config = dict(
    n_layer=14,
    d_model=192,
    n_head=6,
    n_kv_head=6,
    head_dim=32,
    d_mlp=960,
    vocab_size=2408,
    activation='gelu',
    norm='layernorm',
    norm_place='pre',
    norm_eps=1e-06,
    positions='alibi',
    qk_norm=False,
    attn_scale=0.177,
    bias='all',
    tie_embeddings=True,
    parallel_block=False,
    init='trunc',
    init_std_qkv=0.0431,
    init_std_o=0.0536,
    init_std_up=0.0617,
    init_std_down=0.0617,
    optimizer='adam_hyperball',
    lr=0.00581,
    beta1=0.9,
    weight_decay=0.0,
    lr_head=0.0068,
    grad_clip=0.5,
    warmup_steps=351,
    schedule='wsd',
    decay_fraction=1.0,
    decay_shape='linear',
    final_lr_fraction=0.1,
    batch_tokens=32768,
    seq_len=256,
    doc_mask=True,
    z_loss=1e-05,
    train_tokens=125600000,
    steps=3834,
    dataset='wikipedia_en',
)
MLP neurons of a small language model. Each row is named by its layer, matrix (up: input weights; down: output weights) and neuron, and shows model dimensions 64-191. Each number is 128 + 24 x the weight over its row's rms, rounded and kept within 0 to 255. Numbers have three digits each.
After each neuron's rows, "fires after" lists the tokens most often just before its 100 highest values on Wikipedia text that the model never trained on. A number after a token or word is its count.

L4.up496:131121145134137115134108093120123127182116135135142148136107127120094145125105102143137157132119093140061116119151142095162104122110118136100113089130170129149138126122120156136100112183130137114149149181122112142115110099118100100135133114148143104077121166110126100123122101115097101165171128199147107139160108102063102122117118139120142120126104162161103094123162146104155131115153
L4.down496:063120117119142130117117109145125108128118130126113139143164159145139104099138180125148116092113160127151143129126168139143142142141164170128117149125083135107084162135145119098120121078140084126143120100132147125132125104124121098171158149104155109121115126121116126104159123171137098123114140152138170124102094116148136156098138129154172152124141090133126098110133111128132176084159
fires after: "," 34, " " 33, "." 14, " ." 4

L4.up131:149135136125159126091183097147162110131130134115158090141127112086138145108101126153109127090158137128144142118132157122122200137132170114148151122112138119157196142117155110137121119109155129130142128107160165134140162116117140090098097078139083144102126087178116156137131155118135122146128125132123136130135111048138136160137116162151134129133138079113128164125086093111098157112160
L4.down131:138179144142120180151153146116123132109137129115151149135148141115144132135167120106121104108110095124088144129124157149176123081080118121161120161137161175140102128100151164165113162128158129129080118128109189154147163116117143103137156153148115124093138136162139117131122134107104149159101095137158122106132143181122125157141127132167125144173137168168138114148116106117119141101119
fires after: " b" 26, " c" 9, " B" 9, " g" 8, " St" 6, " st" 5

L3.up292:115170197092124176086146127105148115120181132115179120127126136130127108109135107151128119103109146123110040097129135125137132138119123132109123130133140143134145157138148145138129109119132138106140121169176155167110122108095112081086143149153111118097120086136101126160073151117173148115128153134151128134135095140149120115153114120088133093182131127139137118104151093097106104112132
L3.down292:158146114126098137153149162131122098144146143162160103156130138090120134145091126148124129162124108089138166078165151142061130107130119112155104133135177079144126105110107126134151124109151154114145102101153125177141127099136165133170129111110103102098110117141145112088135118150157122110109161112147108121141136134155146128149133124124129160112105123140146118134161134116112126115130
fires after: " c" 12, " No" 11, " s" 10, " st" 9, " l" 8, " e" 7

L11.up539:119138170119143158141081136154132120084126102120172143119106127136140092154128158109100091140095123149099092107135142150087145138102125131135142130135106144140130136123120137105143111125117157157110169135109164087114142124110094129118161142173140124126121112129119110172090122133146097127149161103134092123123156125143081112131086131151102164124163101152076133185127102147113107114093
L11.down539:114095146101084144168175123140160122111143147106104130152129103165100137116131089075151159133096151151146110112154101134144091091129130111101137135162118115122144175126161113124153121143108106109149134132133139138142115146159134159133087123119143088174118117107157123131109136128141105092121129106165150112113170103132096143126148125109085084138112134130131113080132129121114128146151
fires after: ".\n\n" 47, "\n\n" 8, " Record" 4

L11.up79:166155105119146115083153161100129118134107087105147170116131116112124152147115106166126112158138101119098164139154153147135140149129145182180072150170121124114124116139146077115126078104148097121157110168130151156144136120122138132112170116134133073118149129146135155117105118099164127091100117102171116138143128122105100127144087132098147154116098137132126143165097121123141140145106
L11.down79:105091161130177127184097134141138097104147113135113112051124164167161118121130118122113144133131137115144121147111130113134151137115144108093129136101125092094116154125121108108144158109153106184110095145128099148122134152122148129124122126148151123111114125119117112123144132116123117148092138128153121117047123155163127120085162102087096145084129174145113147102140091118103117158150
fires after: " the" 24, " a" 21, " \"" 5

L2.up927:084082165116134158116143122099129078104114109146139095139108115098122109123124083107116122108116112120113085121108125152118121108158141105116161131129149138139125129159133161143119130121162120151176145100103100136131146128157144133116123173109136132095107133144110175083158115199161099115116139134130141154111151133120133099111124082129137111128094186167152102198104140139121117127146
L2.down927:143133104164115124137136161138151143137112137150134136094136177101109095098145172119108097180131111100121153168121125119170121125145144097158132134154152136166127129075155130158181177151099125163122109122096075090135157169177151166153143140170086115123110145112090123142107157146130126094134152111157086128107120111118163125097149108112139128110123167159138115117114147147106138080128
fires after: " " 47, " |" 27, " and" 4, ";" 4

L6.up745:093120126104146134101117156080152122130118140106131174133112148126158149146098098138148144103121103125077100115164112164115143138129165129157100148140089060135114150090158108131116125101155154101122150136135122159120144112147091107089107139090130156112135115100122152075130129152120089161155118149114116176104141150077129136091129117149173141122078144162117142155118098145151119102129
L6.down745:174120070113155154113140088108124126095138122113150125132145173106151108167104087165096118118093109168125124096134136097105154127142113122121162140118193159134147101096138158112110136159106135120134131100120109178141134115096140150138130077115100179146158169090084105126137130111124130130110164097121123102140140138131106151126113139151142104135126121148156175096116124114127126131119
fires after: " in" 39, " t" 18, " h" 12, " In" 8, " " 7

L6.up699:158131115141171122137099121123141083129128080116128102090151146113137140102112122118137098171127125120094148133095156154160137089122176131124141112107126135173122143163154106091066104141118125165110132095143126114174148122140117148161092120101129131110125090140106128103089121147145053184121149125144132157112159141110115130126109164117146118131122126154104155154113115151090165116155
L6.down699:082125102112130138131107116118154155110129135121163139109148121133096151096109131072096105088136113095118164138176117104164123136120123157158156102174114127119166121131144129152163152174100146156129152149135133122116150144152121116086140114103086135110162180131128108166128144102120123129146159153124166144128106176157151077106151179132150103132153091146138167108124142141138158120116
fires after: " " 62, "on" 6

L10.up411:130122122110106135132130155097137122168137132162158119149113094125137139144172127098152149113144150126105137110127132117123112147142179122100119100072102114159126084095105147088128128132110148124178159080130147154083150105118115082149102137146134143125155116122176122145146096171157143123135091094120140144104120104123145139171109109097125176106083139127110100124122151137079134137137
L10.down411:120153132162189142100125087119157167104130148169088109088124139158127095131133137119121155126113107078139132130147148113108177143106153160084124128131143086065094161100157149111114093089139119129142120163142147087175127158141111135125102150093143147082135153144102109141154146112132157086096148102151143093101134114151163133110121169131112154136161132175132097144083105129149102130156
fires after: " " 25, "." 16, " |" 16, " \"" 4

L10.up720:162132078107133154093081126094150120123103117082140161123133114159110110129110175124120137104115110088149097072132166109105118131130147135120097163149099092123111143141135073113151090127146100123097164184108125137104121131164146101090136138123104119112153097123131119127102143114132158123165114123177164136175109122147081146116107163128127105128135096139081126126068114142133131123138
L10.down720:104124166149161114118176097109113172105158118138153113149139136131088152140190137104163116147145111154148140104088121093064120155111123103106115108146085131154144152146126129135144164145153090131128104124095123119116155081103096105135159096116145150094108064154129134075135142095141085112116128110106132123096119142101128103099136093114179129112155161158151128098118095163158146119151
fires after: ".\n\n" 46, "000" 7, "," 5, " C" 5, " the" 4, "\n\n" 4

L4.up354:157134127097114103099158101128140140117129156157144096092114098156168109148138156145136150100073115138131119128161149123130115160149147142112090162134167162145093095163117113126144075131142109093104094140111124116147152120135146114131121087127126125122153142106109161146121166133128138153167146106122168137136151067126099121148136124101084126104123107152119119135116065173092163116132
L4.down354:116137121164148150163152123110105089129133157115132103147135173143125113160136122131179127149183084103123108114143120148141095134156089143175128105099115105121106156124117145166117141147156128117120158130143140173158133112109137132163126102124112140112112128129115182087148152179119150063127093199191138165161170119119125127131134133122126101116090108137142130148095153150088136098093
fires after: " C" 13, " Port" 10, "\n" 9, "C" 8, ")\n" 8, "2" 5

L4.up573:147128149082104138105148137088133110122132106123145127111134127106088126116119126152169137135103138111089130098168168093101139129106156137146158138081146090145100114080116141109111124166154138138137144114167138158111189115102128108144092131141150132112159173127115083122092097146132099133190086167094101162135129142129144137152071107162104102124132109128116091101100151114126076175154
L4.down573:148109111115114177141092109132122101123133065120086116089152147108153157124129105123121136138122136150133199131133116104164077143079128142111135134141129126085127148093157093123111134105125079125137157109119135094149150090156142134137155091110140112123149170110104090089157135145089172119090147099147147125172120106154162138090121123062126118136162096169130150123116111159137142164105
fires after: "." 36, " C" 12, ".\n\n" 10, "C" 9, " " 9, " b" 7

L9.up928:096141133113107121102140136111151128139107138121186096112142093124160115119126148127144169150122117117142145113120183108124098150145117107121093145095092133138131071152130144129158110129118148124082108153138152092137190125115108143127100136063177141089133109145139146149127138118134082099153120132192141162151113091118138123149134090120137124120093112170142148103110099114128145134151
L9.down928:116085136163093189153145114130135110129120105110079131102167087159135128152080144151126110164124119144161125158114111135097121148115186144115125163139116145109156171136076126122182160104137113144109142090128142100110169129142138154116109090133162142146106120121104180136093112096152164098143153138155147151128116106109118131098152125090138155138129125086157144120150150124118138136134
fires after: "\n" 42, "otes" 13, ")\n" 12, "andidate" 9, "-" 4

L6.up270:106110111148164113119099080101131130118107135089118114098124134132120129135119131165130116077136130096086132158145151115149112154139152121145127127109159087147108114150155132122125124120168151130116160125110116158177107089129121123139144049142110078116129107113104139102098124181103079150161136160162109147177122112109101115151101145099115160131089127152093146139086083126138172131138
L6.down270:096153124117146123151102127130079117090144147134099113127110164118167140136152135140080137155157105128099152129120161109133130107150149157117143131155152107114115083140184167129105090163115158108135114135119150127176164130089164110098136108100112165119141130141092125110142138161161105132129094156104106143116131109146128075115127118104145119146190139135143149086098132140120170136096
fires after: "," 34, " in" 17, " the" 7, "uring" 5, " In" 5, " north" 4

L4.up761:157122126115104136109103122085117130103122122111162148128112079109145140146130100155143109154079141100131152171134172102125130154153137089089158118132114140114045141127138135093157133103155137134103119119136118126162130104141122095132142134054097104107127097123113163096136130160147110076131167148134105096121156111128102104140114116130126120164092121113113121180123141149103156159118
L4.down761:134141138128155129179108152135167160136096156101147093118107164130098107111146114079144085121115143124165132122108124135131143116109098111174134201119136139153164153121135097126117112124117130167127145141156132132123150114172112061132138100161111149144138133142136096123095158140086118105153155111135149127171119135115151127157120137163151163144139122134142138123138119115142168099104
fires after: " " 45, "-" 6, " R" 5, "1" 5, "S" 4

L6.up287:128123131110139129185076090090175132150146121094121111095129158139134152115114098158122119139121138130148133124155180132132149103098151160145094123044134094141141147116122120132096120092106147143133142126123176129124153097104104137134117146173164108134119106116146125131090133144149148147168133164152109174157126095140121108117113139138143177089128092136088140147139130118148128116145
L6.down287:076115130109109175139111122121109121103168089205113134097103101106134132092116108135118133160133169117108168120152082120130141161138112130147153181148090136098118095087135138120140175108133102130146106127151160155142113124123147108100101108091125121172147169113152113144149104092134144100139133143096137095117158068094133151122122131140129128140148139123149182160115151095158154094122
fires after: " " 53, "-" 11, "–" 10, " (" 10

L6.up241:156141149108152138123126102092129140143154092132151164101142109139118122127105102182113148129098128151139107148126138113108125159128124162121133097129156103143147115146123098104159127136131164126117139109119101133168136091099108125105113087095112099113150129129112155104117159133127162158146150116149093111165089102071086135127116139094137108132167171115133149143156121067129154157143
L6.down241:157106091068142116143120129136126122122116165128156136132112137114082106146091136142072110127123119124160117139112159146112140110115146110135123107166149138168137163087151164168149141111142112117104125089107092171098121149127147101137116123138140127146108149137136109155113124125131122114134117162098137129106136093140097140109125088154148103143118119135120163143068116094096120137152
fires after: " l" 54, " a" 11, " L" 9, " s" 4, " in" 4

L3.up654:158176118124137135072147106126144149125135115134173141129109102104108123143107129151107135101116133100121150149147142148109117170144113119157093129138133079162144099147187114141152104118086090148166141150167156113090106106168112119097085130116127100084096154094124142133164104139167134137131132142156147153120129088097156161119102159085137143119109097170135127144125086133144172138108
L3.down654:123122144141140135191118129111121128150096069125124135128120114087068136110116104172105134138109131151096117128133151103155104124137138126122167116113122115138157133145117101139170129091150103157142127157108137125086128183113122112149133110116125178130108132120135099102145107153100107121177127153124096120111145133166102108173183144126158128140071089117113077127151133112168150153161
fires after: "\n" 25, " the" 8, " F" 7, " H" 7, " S" 6, " s" 6

L3.up239:102131149102106107155134157169123107108100116095136132095147125157156148095148100138117103164118128139102096115116108113162127138142133161103150110127106128160067139132123127118112128174183146147141130100177138151134157096116102093129124146116157117117153145144123107126155093137102091143156151143173137114164135103091110107119138132154130165131111127143136136162123124102146133056152
L3.down239:127138112131112119073106097120171128179125138137127124099160129136147163160166106121150074088128171100138156141102129115137185125131153093124139134150120144085139165141122133132111129125139099151090112075154123137107118131153115109149107143124117166108121163171116119179124133148107174133128118142097123120135124087160103141117149108129137110157173162167158145066141086140106141108119
fires after: " " 22, " to" 12, " (" 12, " un" 6, " m" 4

L2.up716:139125128148162122147129106117141106139155150139155136128122113128179155182093124155116149118113094132157112137149149093133168144139169129111146133100135112117112166128131075166107143145138088128187109176161126129162166134119152153111152140138134097115138119129089156148094161105093115139123136133158074149161102125109137124109083159182130131112143144098131151128144127141122123148172
L2.down716:142131118119134157098130138139164164143139122137113121138159147130133111157109100127100126164132135132162142127181147180146176129163114140130117113113147141197130170116142175106144127167143161139111110065137137173165098106095150139168084118126139104109128115147128131128120117154124129162105097112139128091156136137116144172177108118120108102123133134151138108118078138165118096100109
fires after: " a" 13, " c" 10, " l" 10, "ax" 9, " sy" 7, " b" 6

L9.up743:131154147137120139067140114148097192179140117125117144065120112138136104155072154136125144125080134161141132145156141149133109153143120128123114161146121072173111097114119117089160100126129158166145138126145168100115112123113134143140165131111100151108151113117119137155129143100106128106162123114133166138151091127142100160095135136135137120146118129161170124144117088149108155103125
L9.down743:123138161113141105123108149133147081130114094131124116133159101143105142075138117121166132117096113096111102136114156148163135177148102115132105116124120089116132121136105113119117154139164144103119102128124089115133074116153132153184110153139093098135113148140173067139100121123207145154107101162130103084112129097136133115118131149100124122090139150156148183141119090116104119151150
fires after: " the" 17, "-" 13, " Total" 9, "w" 7, " |" 6, " ch" 4